{
  "num_attention_heads": 10,
  "intermediate_size": 2368,
  "vocab_size": 8192,
  "hidden_act": "swiglu",
  "norm": "rmsnorm",
  "rope_theta": 10000.0,
  "attn_scale": 0.157,
  "init_std_o": 0.0,
  "init_std_down": 0.0,
  "lr_mult_o": 1.5,
  "schedule": "wsd",
  "decay_shape": "linear",
  "doc_mask": true,
  "dataset": "wikipedia_en"
}
MLP neurons of a small language model. Each row is named by its layer, matrix (gate and up: input weights; down: output weights) and neuron, and shows model dimensions 560-751. Each number is 128 + 32 x the weight over its row's rms, rounded and kept within 0 to 255. Numbers have three digits each. A neuron's up and down rows have the sign that makes its largest values positive.
Before each neuron's rows, "raises" lists the tokens whose logits its output raises most directly, leaving later layers aside.

raises: "ina", "st", "sh", "ine", "us"
L4.gate818:155107119159147168093156114145122139115158152110081107151084125110138140112146141141132123119146158151149153088056110130142130161160152174115134074159143142125124118061111100097093141118132137158070203164154096098104109117158195092108089164144092185154117158118143057078095135092085163109077115132167155165128076060154124113111150139143094098109106172140069145108063101114153099111083105083123098108177159120156080121099218189156182169122116126132153077145144171100110194206121145109045129086146154167048178123144144157128083121124188128092133121121161145102122137087090126151
L4.up818:091083097083145178142138166121135106139138166109113120133058192141110123110132140100135121071159104112148129086051180096099106088164147183135068089129133106116139132100054182096131051145106106096096163159113086153089114102140144102077134108095134159137141093095075146103147113111136087110120157101164143143125144071065177101099146118109097136066160181140075134074056111119131065123086123051119160112191148157178105128103088193134160131143154181178126048146111187134112128171141113121155144154146188202090167159169110072122111133146141117131197144153105079090133112077134126176
L4.down818:103122165050160166123101034090158100103116148090075105184161138161109178135104143147107149114085155160124150104125096173087083142109122136119092106115146112129132122137102096153091136170152130134095141151127156061124037109141162140097096129161064104134093119145107109109107081166144152122144109136142154161097112129091163074081129142147049094072137127123136186090108114079177108137143139120080072101137127118109157132104105198186146134142144083155130086081090148114142126156115181104150169120141125173061177092147077165173123100099129116156208100093121117077161079118105116181

raises: " City", " Metro", " Municipal", "shire", " city"
L4.gate1970:132139105143107143133167114125153131172108150141133139129129139135161112148133103110143091073191094173146129155162136179125093146107077111126139091163107181106122148114150145061100147131133119163091150102090068215118111121092095113066143083224116129139135110124146127072088182120139123063124142113190133066159158140107137128130072076090071161135106150161107109145088065138118096094153092121152132104094137170189163150131183212114110082116144145123169126150120165119127120122092150112106093140140105115071059108121138088106116111172143143128077133148172110188159157087115133105
L4.up1970:155100158122141157091119156114160130163120154142137111070099131102138153122114092125093087080117121126229128159118136129122098125075150111173141140101116166087137110106077140147143128109078135129136130107108054197095153115086096123053106090164107175169139132133119190064121151120141169105110140129124168077196138146146108145160121102120098153155137099153133123128138062139156137153185102168188140116152128142233120089146168130140136136124150184160143121101134123140136072135054169132135092135099126137088120172138140136122123177132144157133121088136088108138170132062111111187
L4.down1970:175129094162196152119144190098208146186151149129150134080094113128114179078102122105148110092130161205193081090173048174104068180113136101112078137109107122152122096191081161102119176163127114106156183140105057194160140109077162137077146082149127156140138128165136097153122139170086161126089093137117223131182105132116131137188149127131111099135081090135157125173142147121138173148168108120118120088163146159182095144190139195150134140129131153126133141140121125161135105151117131113063107149120116138122143054093155113137131139120108190130121114180124138122158105050113136142

raises: "ees", "urn", "ried", "acher", "rac"
L4.gate1516:139145162140076168118132127100110189102178136126103105108138132143140091124127154162107170106205091067147189173165085047113138130124137176144088112100083215128154181106131084129064090134034119101169118156109132148105087155110146068118129145120183101131143167140151131105128142180093097156132098085107186122143197126166106158133120129140068060150125088095122124117101073128118146110114122148109126113138137125178116137096106155103078089175181066100208097121155136148144182187121085130144099126169157162101109108133171142127138130171083078175152126162083111124160135149123124092
L4.up1516:170138139142157128133034128164073083142098172124093142111189122125167118190181106118176140169105077094081125115100091103110165102166109136154103191149124164151104079090100135140165181082127139111146146156097146111131127131156116172117114066118082114160104126070169090080115137142038118138164108100041169059060112136112100070132077119108155157116108157134079121113147081103121178151150175058124200119113146138080189075075107116141226184152164155087114123133170110125084093113108130164174114078185151149049120171142129132121198163132120147132170183183083110105119089141082098093
L4.down1516:134054158195076147072108102112110156106144160143089136095108134152137115099119172124155146116118110140147187128149108088098099170183142121134119146111111146094198126065138154119136182139118101111206158123131121127129069105145128140167121068095154096115103123159145180116135132176085143051162048125116177127135164120164019172175162106122167158144166158095156120114107066134114166136139117123133094116119158080149140146137075181093104177106196104140118207160133141145170137136147104065153115099134140074093123130129089118085122071153112152106138087122087070128136126139169160050

raises: "my", "ter", "mer", "tern", "estyle"
L4.gate472:183199154180145132180090142099140140071106098174157104079082118169131136129099112139173090141161123220132148139152146111120069190183073158162119124073106132152133134056134165105090141095174183178135128099125184156132118123144149121146096104097141137146083143103143093057141134146129191099123140098104073157128134152096151101125105130112099139163113086089138057169125100094136127161130088146145156086169161098125182117125143128080120172127130099101188119126080126113125169188164161139131093102171128147096121182145145158045158110116138117154182132084129152102158210090153103115
L4.up472:140157165204165139154170117110146113089163128252180147104106164141129116098104111145084146138151097133112147121092134158135105146175117131148136085090160103111138138126129110094101110097143144144127141155148078124108153141083093118104158104124163106106210152074141108150084055138118133128136149127108106145212105159183170139122166179137084110104170170121096136156119112132123152147126080101159164087132151151136105099158178145133141147112153102139109139126084136123150131127131150145106122157107143132146134121154095129167111221065120092079116139111162109062066137179144132129
L4.down472:131148163128150104166103164104165179139137153200129156104192068186156084148134087137113109155179139188107165125159128125091151128173113099192146133068091102101127130077132107109117142104167109119117101168113120099156058183073137131127108144090136143085140141099170151160143079144145114150139056125093124134158136153119161127110062149119156151142129202111104097104127118108109138063128081170127169123101093103112149072160165106211134126092143150087130098074103211102108157193092142133075081093122172117084127125146128130075151168089156134161164118047114158100099142102142143200

raises: "al", "als", "ality", "ation", "ally"
L4.gate2103:106034117105168136077131126101075103082138120127076134148165088172113163038135140105060110097136126116133117117147120113115171175155089099163151118111138077175102098177113055081203169106155163107075113129108142094103171134154156044129131089113184148134134131105144171131166105118122094140138101109102138161082120104100116103100130085136120150126088160097106105115144063126087129125155085118157151149116168075105026136135116081171160144147125107159150129145084181170129022061107110088148162040091113063183086099200155111105154173146141127113117151162120142151103125122097089107
L4.up2103:118145157110105150169101132155128160132127150149131151087109119097133120112185075094103096141161171108141159114146093042136171136162126208107175098127126125129170187115171160163167079115138151130082100132100117105078092150161098149094073109134190128099108115081172054093103099109131123086160121139126096137125116109144133100157186136061136170105155117129159151103142117154083123107142111148157153063138144067141087131092137148188077167111124101146085149155153143107124138181127131129135156130195091181200109162142182159083147155125156130150105127196099198187121171161113160106
L4.down2103:110151119097182149117114139133135154077152151131130150120156124090131148132079115107095064156179169191153123137097148099145179126138132095163139096124145087154141097107155159181142088143066148117152066148092136086157104106143132128134120123055191154089108133145131130132152109112089176158157114123183189120155095134083069117142116120058121067099175136102138156120138165102131108170098154105114111131136169149190174092094147088140128186148098150162095152084145151118124138166131161120107135162176098165139150101157161144130107088093158129192151123103111166152141175131152090141

raises: "ection", "ections", "ect", "ective", "ided"
L4.gate1938:105036150111135170119155150065123121167119131106091103175144156162133129127093162118061154104145092094050146190139100105163080142118133117203134117191127139115145099142105110063108046106090169155142133116093060132187145119123185063150127156127145133191132124129125130109167134168110143116145131127112080124135158104212140158059061127134191145139132113151119127151120125137104147142152139108136143197182082139155098163083107113075167110090099072140153130098060118047118114120171089102145161155161098100130133160148092158095113119163158127121132100208058153112113162134093131184
L4.up1938:118120138168126152118090068114096120125111152169145086086180125075199131119160078149163118178056127097129147018066117103122124147079106168159181174146145177089084117083177108132105098076097121089116156074115043128147103109117110110099087203118159127130109116068094114105141116170194148171127103096134150114160154109067162051160179074129140156076155110154101153164078174089133135182209136132141148116139143162157102169140120175129137125053143224124160134173157117161140155067173117120120164027091049219186114130057092064129142159067107092122101150098085075118115137120091207100
L4.down1938:143189123165165138135113116102093172131160157117048122159118178112116185159130140063160131153144130073157164105152116129155077103087153146161115165154149083144144082127172120173178090102122198155192129090145104116078073164160109068108101142133145065125233093156056117093135082233117134182100138132128098150133145114126181112118133149162138121168182116174152157108122185128173168117164116087085159128080107105150098189100112140123119126055192165142115109169106153157141076117152102050088140133106047118153168161144113131127096126115165145210197157106125073100095169127133152114

raises: "itt", "man", "mann", "erman", "idge"
L4.gate1810:118100205115140098130096062130130120144125096079083135113091069113110119134117185110122124088116147142140169174105158104160095078225110132142097151176134132164128196094106130178118203120100149091169111123170101082032146105119168103176099122186127156058048056110112114153088107162147126126091111086152158068143097129102152119133133162191144099097158172098146124080104125140073112154094145113168102092175130087168141196137137096116164147120184155161087127133037123172112148159110143160079143093128102096076136120170186183144060078198090113092064152124125141162105119097161116106
L4.up1810:124109122192170155135132104204119151089085160125126070186124102113173197111160141106085118105158159114151126133128148106188131110110135128148115136142149065165147155127130111154087170166089144114157156131160137075101130133120112106109101152145177062092107143168132166125136147130168118171124130112106118153170123152118142142143119137186086160095072118073105146168122123107128119199101142116073094131104141151103086148121130111127163162138000144127130147100132119158171070114134123097107134092157112103130168087161081120102068148143125149195168126124138149173066139178174112091
L4.down1810:087110135124112131137082137123097158141114124120093118141122163153126171109100114147131136174147106087117138119209113175156130142182127109119093108128107060152162090148149148194117127142070165114184134101099113140086086162200146127122059166071157029135083179145129106123115095151156111125135165103170092165149059092112099185124152132088155142141080117132104190127143153131141156135120152112082114142116096045157134170094089170125135192151062084182128186114077107113177092177126101162131033093163132112126064143176119150169137185062130145133173107098064159054080091128188137133

raises: " been", " become", " got", " became", " occurred"
L4.gate104:134125119103176207164145101189129112134195134150112130169113165119122117127127162146147145159102070105095087121088133134187207185167130178124154105130102207156150082103083130103128116132152157125106110108115108116121139125172126112121072156151065174192088110121176138116118124164112185146088129082107133100149203066115129107117095137126111140181144116180097135120198112175125106164128110104150150140100150109153138093112108134160122088143098118141111163099161094129113156128113168137139091156118148138166190170099073147115115151124158108121105130116144116100117122107144199122
L4.up104:158121142123154093157137091159132125120143132122125125080111189086085162130099159111161178098171128133118057078121170150131133130190127170116143121151124044115150141095106163121095114113127162126148131073118190137109144089116144076143170148139150145150177122116138059092149129048129159159116174079135101100156170120167128104148117121156139182100119124090151102127081110139138037140122184100139162145168178108130103036100185130144123114141100065138150099105155182134139172081162139149128118101129095094157119092176069120153114091145125177141147152121090085178090203143088103109
L4.down104:104171099131114130118142112150102121142128074186093084157144089145083160150121150151041161127147167162077135120125112169118117163132128141121153137117123087157124100157113150144101099152100141112099150112102073126076176157173137114101152078066142112108109163114170135102110148123114136179158091162145200166138144145102173083172192136092180176124124121120117086181139105135143128197173101139083169122164109095149107120069173132179151108100073095105133126155139137137194175093120136106149117076129068189124108101152108080094153068103097175133137122094089165111150089057122118121

raises: "ways", "tern", "amed", "co", "aska"
L4.gate2240:092177162121107135131120149122185090134139082120147147171175148150179158149091089101170104113144100146150124134098073149104110146096138160172155143164177141083175146078166139105175106128180148164162121095139140165168106125113130155144096080054144092085160164130103116162119143139139082160115127134107097105111053205161151167085102117115086066178152141172144149118065098133112126161150137095141070096132088153157140133126094070198106097173149171114133080132164138134109123166135141168109160151103183178138142132165161148155130115127114101115084126172116073141127196155117195125
L4.up2240:119064146118094132098131110078106091109120102097109067146122094149167093093129140167160090107087154206191170110178096112152105147136126138110090089171075081081162150123120143120082177117135142196123150114132128115106161104116092059153102157152125203123120083150137122138123146142108089123082120163141065118102150126104117107137121163173115103103141182171093159139123081131133164123168097098136169117120100143208107090144064124135105179157152110124152107102102141121107154087119147160132121170102134105109130136153086177182091083081152200190071096147129060092168210166135160123
L4.down2240:138168120101125137174123086132165143140114096098118092183158157143101138176108137116135137162085158140146140196124160152189102157153109140129154120205189163147101067131159145138102175124102134141105150034123121078156106172119049174179115111138100124062099161062124101129182076144094118140142145130139123108091123170157111151105113132220086121131141136076114170170126154165161159133076040126122220186073098127158164151058139132057069149138156077117027100148108187164112163105135162124158131129154136149094107125132113133104141072099110125100078148144136128078167156159171178169

raises: "ven", "port", "ady", "gr", "ver"
L4.gate1666:124125088135093083065126084178050089127152127138121171067114128104125172140112106176131108203070100077103138113128102151148160111115165205130090185130165052144098127144178081050155151077101073079214152146095098156148121094115142119105198135112130141115081158186128145146165053144125143131165116122097151116196093163131181116183101089151067112139110213153097122133094072165158118156145136178130111098116170198127107081140128125164162096135098122124121131123140112146145111100128153150177079092102142106144116189103120112141105113180108130151130164103142194107103094103182160116
L4.up1666:119122124159168119147102108071134159130213088148119119096155121140155115066075118036142137132157110131104111138111131107096145162138110134153114195213122102116101102083149134101203226112114130089130150118133132157180119108117155065135141140099116133155192125171126135112159108143139153087145101059132052108141151127126188065103159093153132148132127136092149147127096070104107105133129080165174199126205154163096093136156072134106108040136106074112127160076114191134080106144134141166139118153141152138141110142168135158156090128175111115094121131080082137082113088150145134142
L4.down1666:155134094142112112139108133129125152117167168085221193104215118181134132140210059090104090236132134077159107133129130124143104149140150131096135165124130165132133075149141175151133151155120117137144095160080130131101105120107168125163136130136163089117059145203122112162071163123084121204112130177115182141141154140104129164122114128160091072072137155158099044112117094128118143167070111150176136198093160134173106135101127096131100136129076106118122077112129161090108125113128096148167120129120157113056135128156096173169155152092074093148080129100140170114141119085209128144

raises: "ky", "ko", "an", "k", "ki"
L4.gate87:181128069163130117135096086169147128179070106120106184151139119110127169132185111136111110122046180146189150136147164080130085138110157073161114071161070096147107155110137125107089065079110113102113130117178110091153113160156138079077104067121110098206145123145106158147155147078087134130099167130115102132087121151099113108097060121109178115115179126125161088085113126152139109153109064130161185116161171108119072129082102102110073130112095133126118167147135149108125165169144113148091102133137107194090133130174163112126126102162165213148215143110074137176112164171093162120
L4.up87:157166092146100135088104126171128148121100113134140184153137155112179121099120145143166138140108140166178172137147126126147047097093113150144131142152091119167117141126142082139089085140147115108047120142067118152135140106166108128170116140121143074173135159127063195170054148057099104130109116113132165171065097159153141114132135138094107148086194110169108146049119121120174120090133103077128166097116155130128119120104087143105119080147119111116094157175149092166075158094139129120130050065137121171144161087168167089149090074128136128106205161111105129094154171133119174169
L4.down87:131201139140108148118162183160118155151111169160138184078146148158116131117105151187091124121117164154101130148120190165157100069104137174131146135142119132070143136108146097133096123151131113156104069140195120182150116113113114087134107152152101057232129151108168168139102100113091059179133118096136121167080100163106105146101107141121174125154171139130109118170122152055134116127160087103065083077109162156133089117061085136138065160175129116114123105172168156132110123156095113164156122098128075174048160150159166097177080079146099152176100118121130085217123144144057169110

raises: "ologist", "ological", "olog", "ino", "ogen"
L4.gate1124:058111068118092126147089127147126120145091111122165146143142117134169121157191108160117110098143145147205107088063178124111159162145144087096146146150089122099130153090118142159124123032164160088082111187092135056057146159152104130114101121107039094140099102107164112097115118137178085092141142131088124114132116141138088170102149146114137141118150175151134101069138125116120116162128062160156095087136092109111102099126145079176121183105083156145159137100130153132072107165096103134152054102154113119145111169127126161102078082109136121158181111104096164110132153105106070147
L4.up1124:150120106112106107148133169128101189177126121163106134141144099090196145138162136082089110086112169138151141118137084154102156125156153092126141126110122146106114155092114116079081173104117170092076129139160100146127113093096097144134118162140146097129194141129092147157123165128175090125163182160153099107156135129093136112162133219128154141116076102108146162127102160123178112146157140111221153133085118076097123096117186084132175178099096116127174148121170142161093160145126096163132058101178043147172180100141135138149163080127142099128172179055084119125175107193106116124
L4.down1124:159153073117146136112121167111142089090139177106125058145150091128093106140136152137117117103129138110154094097095179129132135131114143152107115145117121117076111126116148165115113162135093049086143075142132143062113118094146110137107139128149108076095145122158147171164100097152133174099134162118126084092204126125153128177105128158025132126111089151156080144132091155113166105181146208112158096163147152109178100149044145110138151216143118126115114185175088070140065197161040141136160105119148112161129132103135163106126098219136076102112104083088078085179154093137161122095

raises: "ite", "ms", "ena", "ix", "ced"
L4.gate2155:132090158113116124166104111121149179079186084176090106125117130103132134146134120099100168149111157133163161088188149145146143138134096068121120162165164120131120116082140114132128144112166148114153127143103155146117139127160050115146148124110096150096110136141146129053145123145075100104165096134125171134095152117119124083149097112121104133146146148055150178168133160148136107077211141111145156099144154142159147116137138105072125109163035106149096149197119185087129141090140153141149141172134142126165123130139080096125133111128156147129135083142123127115101101149098132087
L4.up2155:182169128145084175164134104158119115187134189137099161166135099137168149196172137124102074093101125074083131143175120153137093143084158097179143136228194130142098119123146108167130156086137097138164132106116144161036146196105095148117140146078117056125102134099072107155148181118114157125156151091128082131110139200185164118168157150159104163167125157152073161091106119098152125095134133123149092172194130156144141141166099127093109152167155170144082107151116131129123080114129088128193111157131134094143110156083188130185091157141111163126157125165158133138129157138177154161
L4.down2155:087144198089139061191090154152160158124192164140126127092101144065160126206169204119093136115098150112147156194134130131089114115129148169078083130168163164166111173118092152146153166128168138091106080147041126131169104117069081191103125139161089101099094172103103113094125118129122029229178179125141121137042086090163104091117160169160142124135135125092166173132142075134121086070150159122181125171105146152154140096162133127155114136121107127106111075154139118121162118116116180102132171097137094116144170122164134104115119111153119127077143121129169161175118184129162096117